config.yaml
n_head: 6
head_dim: 64
d_mlp: 1024
rope_fraction: 0.25
qk_norm: false
bias: "none"
parallel_block: false
init_std_qkv: 0.0254
beta1: 0.9
beta2: 0.98
decay_fraction: 0.945
decay_shape: "linear"
final_lr_fraction: 0.0
dataset: "wikipedia_en"
MLP neurons of a small language model. Each row is named by its layer, matrix (gate and up: input weights) and neuron, and shows model dimensions 0-127. Each number is 200 + 40 x the weight over its row's rms, rounded and kept within 0 to 999. A neuron's up and down rows have the sign that makes its largest values positive.
After each neuron's rows, "fires in" lists the words (lower case) most often at its 100 highest values on Wikipedia text that the model never trained on. A number after a token or word is its count.

L2.gate414,221,160,141,136,174,125,138,116,219,144,199,288,226,234,192,50,144,196,256,215,227,222,176,172,184,112,135,232,173,202,222,141,166,157,257,202,141,116,210,174,164,228,235,219,168,213,220,208,195,175,177,184,187,211,239,195,151,223,141,165,159,236,196,189,169,188,161,198,196,199,163,206,173,210,175,223,204,283,196,248,204,250,269,169,220,148,221,233,226,217,189,246,249,191,98,260,240,148,259,190,172,178,227,165,234,237,247,176,196,205,155,208,175,210,211,222,246,161,148,244,223,219,120,226,112,207,175,166
L2.up414,141,189,182,129,163,195,217,175,206,248,178,250,258,271,270,174,166,166,180,156,206,197,253,203,181,121,190,259,175,161,307,129,261,185,229,176,213,130,296,154,319,151,204,221,136,182,218,279,279,234,250,213,267,163,225,215,177,157,222,151,181,175,163,161,153,165,163,214,149,258,174,240,175,216,160,205,184,221,155,122,208,196,167,194,144,196,194,246,212,160,210,241,180,196,179,229,248,232,203,236,212,231,240,188,213,223,208,241,187,174,207,204,166,234,214,280,241,124,179,214,194,169,177,246,112,128,177,106
fires in: "including" 15, "of" 13, "included" 12, "by" 12, "with" 9

L2.gate832,276,236,112,230,219,250,152,258,198,258,169,164,135,187,182,231,130,265,167,163,156,217,206,135,255,186,213,230,155,219,232,177,195,217,244,138,105,172,252,259,169,149,227,209,211,211,172,228,177,249,145,199,177,228,142,216,251,267,173,256,172,219,290,190,205,164,247,196,169,177,150,253,251,240,297,250,273,228,203,180,213,242,187,166,222,189,171,249,200,190,219,224,249,204,259,199,190,161,230,102,220,252,171,213,214,221,185,168,202,214,267,234,204,204,197,195,177,203,177,204,216,201,243,221,174,180,260,293
L2.up832,233,201,226,272,204,208,112,217,152,175,217,174,188,219,181,166,158,197,181,127,192,255,206,129,287,224,221,312,189,230,199,202,199,216,214,133,142,204,211,162,191,146,218,192,219,228,149,207,160,245,189,192,189,201,156,238,265,224,258,210,211,196,236,226,105,178,209,223,246,212,205,255,172,204,251,250,225,220,186,218,191,224,156,178,214,217,234,332,194,230,206,209,273,166,246,175,180,177,280,82,230,180,143,193,253,214,148,156,233,252,107,223,238,207,232,176,103,258,178,214,194,191,190,234,167,204,190,149
fires in: "8" 24, "5" 14, "1" 11, "2" 10, "4" 8

L3.gate793,155,206,191,245,231,165,193,236,184,254,184,145,176,226,162,245,147,258,241,213,153,249,192,158,184,212,170,205,211,230,203,176,197,268,150,188,176,198,208,172,124,228,223,165,185,189,179,178,134,165,97,145,207,205,177,238,225,217,203,236,150,220,159,209,205,217,195,235,228,213,165,187,167,181,187,174,182,228,245,121,232,179,201,229,183,131,183,190,256,159,187,184,186,167,119,239,186,187,222,214,229,139,195,205,253,257,159,220,216,289,236,244,241,198,216,267,198,187,228,216,243,139,214,107,121,242,208,255
L3.up793,200,189,193,191,187,206,219,154,206,223,227,198,267,218,200,243,157,230,200,274,212,212,193,228,207,161,215,162,199,254,204,215,208,143,122,235,211,252,98,181,173,242,269,247,142,271,174,197,253,174,163,186,247,256,118,190,212,208,233,120,206,175,126,179,184,206,204,226,225,233,190,128,166,210,207,223,262,202,220,156,235,212,215,221,202,232,224,115,181,219,225,165,185,190,172,231,225,255,263,226,219,217,205,253,125,257,222,179,190,242,209,243,230,210,218,182,131,158,149,200,223,219,152,115,177,166,175,177
fires in: "18" 21, "15" 14, "16" 11, "13" 9, "17" 6

L2.gate473,245,234,184,162,210,129,186,167,191,187,251,168,153,278,204,94,181,143,117,196,199,337,251,181,191,153,222,219,105,222,243,121,127,165,235,226,161,183,203,172,129,200,275,160,191,178,231,218,203,220,196,159,148,219,252,284,218,222,234,139,187,241,203,111,142,250,221,204,191,195,186,171,237,219,191,210,263,153,278,165,180,229,208,183,210,155,230,226,202,209,194,202,195,167,182,205,207,166,149,218,227,195,199,221,222,162,201,209,156,192,247,282,168,127,184,180,236,158,239,252,303,187,176,189,162,187,175,169
L2.up473,223,185,233,222,267,147,258,138,216,214,213,148,251,183,177,275,233,167,180,202,199,255,211,236,244,209,219,185,203,159,192,174,277,205,221,177,203,159,175,122,242,268,147,234,171,228,200,182,230,182,249,227,195,204,206,271,143,218,241,194,216,185,281,169,228,197,278,204,171,206,220,176,213,202,131,255,227,252,180,234,139,259,314,219,162,233,205,219,275,222,197,226,198,194,167,202,261,213,178,206,172,217,212,172,217,194,173,174,210,195,166,171,147,148,127,177,243,112,191,269,194,265,187,201,199,171,182,249
fires in: "on" 34, "against" 28, "about" 13, "in" 7

L3.gate854,198,245,214,129,225,200,205,209,188,271,239,220,148,177,197,198,214,272,279,196,157,190,210,168,239,149,208,191,173,212,211,187,231,269,202,155,137,249,240,175,117,235,130,248,216,242,219,216,224,144,159,158,235,127,138,211,234,211,190,166,193,210,194,213,194,205,185,118,149,234,203,190,204,200,226,246,176,211,217,196,200,144,169,169,216,172,262,117,213,132,228,231,195,153,125,130,134,233,230,118,204,175,225,237,196,219,260,193,225,238,219,222,235,189,229,276,240,205,201,186,184,266,267,250,160,185,185,120
L3.up854,147,230,262,193,196,267,204,144,172,276,196,222,187,245,201,224,182,188,207,202,247,175,181,131,205,168,213,205,204,167,197,253,273,246,255,259,188,186,271,139,178,231,141,245,165,239,217,192,277,227,200,183,278,225,174,223,304,257,304,212,196,170,217,247,260,155,193,297,218,187,209,225,95,217,137,225,119,215,200,234,234,119,163,170,166,235,215,228,192,129,257,180,193,226,207,163,153,193,252,233,207,137,191,298,244,222,170,201,186,165,182,241,111,215,111,207,180,233,169,248,216,155,73,201,134,180,192,209
fires in: "1" 30, "2" 10, "11" 8, "10" 7, "7" 6

L3.gate176,221,155,124,230,192,207,122,180,175,196,180,192,238,196,169,176,167,194,186,251,155,224,231,175,193,163,113,290,160,222,276,200,189,206,203,118,179,207,189,215,244,202,197,235,139,152,207,194,206,196,208,177,263,222,270,102,229,182,169,274,158,193,228,179,180,229,163,167,157,211,215,211,245,183,299,204,205,178,212,214,206,253,221,253,137,184,195,249,234,217,215,163,193,201,224,235,261,151,188,175,194,220,191,238,222,216,231,161,289,152,175,179,256,248,163,210,166,197,129,165,134,206,213,222,182,154,246,196
L3.up176,184,157,158,187,181,254,138,218,121,177,193,176,205,203,189,274,134,210,247,105,181,191,186,93,215,216,214,235,257,251,139,236,127,244,188,179,219,242,167,217,230,223,173,153,168,144,188,228,148,162,138,227,240,194,157,107,223,194,137,117,161,239,246,166,164,293,211,200,229,209,137,259,225,241,244,140,182,199,238,269,136,215,196,232,260,169,130,256,154,201,161,237,216,151,256,154,223,204,228,163,144,157,208,217,230,263,214,277,255,210,185,194,216,225,273,202,190,153,183,182,214,210,264,195,177,185,168,157
fires in: "continued" 16, "9" 14, "5" 8, "finished" 6, "3" 4, "7" 4

L2.gate885,218,202,154,163,210,185,170,183,217,243,189,302,222,192,257,140,189,238,178,201,268,246,199,115,151,186,224,161,156,195,254,81,237,125,220,180,247,268,118,205,161,161,216,150,161,204,211,237,272,144,126,259,174,224,228,254,178,185,162,176,203,212,246,195,233,224,212,195,243,196,179,191,196,190,207,120,134,186,204,240,172,153,156,202,194,104,212,234,226,177,227,244,156,269,168,229,264,166,208,300,256,254,248,166,247,229,188,249,215,172,248,248,204,221,145,264,224,147,175,188,250,173,180,255,234,208,241,190
L2.up885,289,228,151,267,205,105,167,186,222,221,212,197,236,218,182,246,222,226,245,208,218,156,237,225,166,235,162,227,180,114,220,163,228,179,187,153,205,228,145,251,159,175,251,161,187,238,220,218,260,225,172,193,234,143,260,221,176,204,256,183,200,226,184,167,121,160,226,164,242,185,216,125,153,165,246,245,217,272,171,199,188,115,268,198,149,188,241,226,215,261,253,267,180,184,127,228,235,230,161,211,178,283,207,201,212,253,262,251,218,230,204,260,244,221,218,223,173,208,145,226,153,204,194,276,246,229,238,93
fires in: "as" 69, "to" 10, "by" 9, "with" 5, "including" 5

L2.gate851,272,256,263,189,241,185,131,209,147,225,165,258,188,219,187,243,217,246,196,182,220,180,237,139,146,133,163,133,153,177,166,60,157,171,157,162,161,195,146,177,134,188,182,190,240,263,189,157,244,184,198,212,175,213,182,175,219,190,268,159,281,155,218,203,167,207,189,163,236,222,240,260,252,217,214,192,241,242,211,188,191,187,324,221,227,220,135,188,222,190,153,230,175,186,162,171,231,220,229,204,199,120,276,209,116,190,127,188,220,229,227,233,67,167,171,248,203,156,156,187,222,195,177,243,195,145,217,207
L2.up851,186,229,168,221,197,168,248,150,198,187,149,220,250,274,212,257,172,203,163,222,214,194,230,151,220,199,308,156,158,188,203,190,243,124,191,98,149,126,239,222,266,146,228,156,220,198,173,174,192,167,156,294,224,182,180,274,238,137,274,137,170,165,281,141,226,162,219,158,137,207,273,144,197,187,279,198,236,124,122,193,253,254,247,207,227,195,162,201,206,176,97,208,198,168,155,164,222,281,137,173,203,239,166,180,211,151,194,193,168,148,204,225,157,192,229,296,194,216,205,194,207,200,211,266,224,160,218,176
fires in: "by" 45, "on" 36, "under" 10

L3.gate733,192,287,243,170,159,221,198,208,187,197,247,199,247,283,213,202,155,199,239,201,197,210,214,223,167,161,160,170,176,264,205,193,162,138,181,266,173,195,191,292,204,154,162,235,210,123,246,234,188,306,227,196,256,201,192,146,220,251,222,195,182,246,175,149,167,212,228,243,224,243,198,252,182,238,188,152,171,181,198,225,170,251,169,189,232,151,237,119,255,195,208,208,199,180,180,221,220,182,235,178,201,197,169,197,289,194,258,205,216,153,237,212,210,201,257,209,124,246,193,148,141,228,248,210,163,253,284,137
L3.up733,228,166,217,228,162,171,134,209,232,204,180,192,228,157,187,152,126,144,232,173,203,271,236,173,237,199,257,277,181,208,165,278,217,234,286,185,170,197,165,211,202,174,202,238,182,259,204,196,262,203,151,163,199,201,209,197,287,233,188,168,201,185,173,242,204,215,234,173,196,161,209,254,194,253,183,206,146,182,210,236,209,255,173,183,195,241,231,238,230,177,226,223,308,229,212,193,182,193,223,112,227,193,172,168,265,155,186,210,221,173,190,171,190,174,191,189,158,278,169,109,164,113,223,161,230,137,182,173
fires in: "2" 39, "3" 23, "4" 13

L2.gate219,221,208,209,201,257,167,201,172,183,195,183,201,227,261,232,255,232,280,231,251,225,216,227,174,180,221,218,258,272,277,163,169,129,171,211,241,203,198,192,209,202,220,226,218,110,232,209,181,142,155,231,217,158,183,204,205,221,194,144,136,203,177,181,169,148,151,177,274,161,257,154,194,120,204,159,151,287,255,265,179,228,119,224,183,209,197,218,227,192,224,237,223,269,185,156,174,201,213,153,217,182,248,199,194,200,132,192,188,237,233,200,173,204,284,229,224,119,208,152,163,255,215,127,171,189,255,189,203
L2.up219,278,194,140,194,136,242,191,149,222,227,244,207,216,222,221,270,328,191,248,198,207,199,177,191,194,245,226,219,195,120,223,213,224,245,159,169,141,154,183,211,117,173,205,234,187,175,128,124,237,107,172,152,239,283,207,304,227,233,217,167,190,167,177,143,184,164,163,195,261,257,215,252,107,129,191,276,169,163,218,172,191,141,161,217,240,153,197,177,213,208,153,153,166,132,177,218,188,262,164,223,198,237,221,183,118,198,245,196,148,177,271,231,188,194,215,173,169,181,214,187,225,217,203,179,158,123,199,221
fires in: "12" 42, "18" 14, "13" 11, "16" 7, "20" 6

L3.gate908,171,193,214,144,237,254,221,201,163,231,242,268,176,205,185,166,273,114,241,220,188,226,188,259,135,177,183,173,259,201,238,200,217,151,153,123,211,259,193,152,180,161,170,244,159,216,133,283,212,190,198,256,215,143,111,180,227,233,224,244,221,205,166,168,243,209,205,144,161,186,251,230,199,138,247,94,134,145,212,216,235,122,249,194,243,115,177,131,209,185,270,176,227,255,161,155,165,262,201,248,140,163,183,266,168,227,180,232,170,202,184,249,175,195,149,215,139,211,232,244,175,107,174,118,167,236,234,159
L3.up908,211,212,182,145,302,172,155,183,163,254,141,178,238,236,233,163,250,176,209,185,247,187,192,177,169,175,208,93,240,127,185,194,184,196,257,204,248,238,212,217,164,198,258,210,113,180,181,208,208,171,241,149,243,157,172,180,272,187,213,203,200,158,261,275,173,262,235,158,269,197,217,179,221,226,206,208,186,237,243,177,244,197,229,263,253,200,158,198,205,221,277,162,192,208,156,211,154,212,197,252,179,177,255,193,216,196,179,226,211,178,195,222,142,185,166,197,170,219,195,222,259,179,253,176,164,151,224,237
fires in: "city" 23, "town" 21, "government" 16, "music" 14, "military" 12

L2.gate345,165,191,169,150,173,200,185,239,199,207,252,173,232,202,191,171,164,264,196,243,209,220,227,200,195,195,172,227,272,171,250,175,225,131,195,173,209,87,182,241,212,235,208,197,264,168,192,247,219,259,211,171,189,208,203,215,248,254,171,191,169,271,197,127,194,189,140,221,217,249,159,188,279,253,199,209,161,235,207,182,197,268,205,210,98,224,218,194,246,175,263,183,190,180,240,211,238,235,194,172,166,187,207,239,282,169,236,195,195,174,147,220,212,239,152,149,162,220,163,259,138,170,202,170,212,234,222,230
L2.up345,132,173,234,135,239,193,184,199,220,214,155,214,195,254,187,256,206,151,184,197,150,172,224,195,113,243,164,191,254,228,219,179,149,211,306,195,229,234,203,244,191,224,205,168,226,179,190,214,165,260,227,135,168,224,170,161,202,171,181,142,167,198,177,225,235,289,202,142,269,209,174,195,188,202,274,160,141,192,173,230,233,228,217,129,196,169,114,270,174,245,208,221,237,142,261,77,212,251,176,174,188,211,113,182,195,199,196,198,185,212,150,155,118,205,281,174,209,262,213,245,199,169,156,191,244,196,211,252
fires in: "3" 44, "2" 16, "6" 9, "roseanne" 4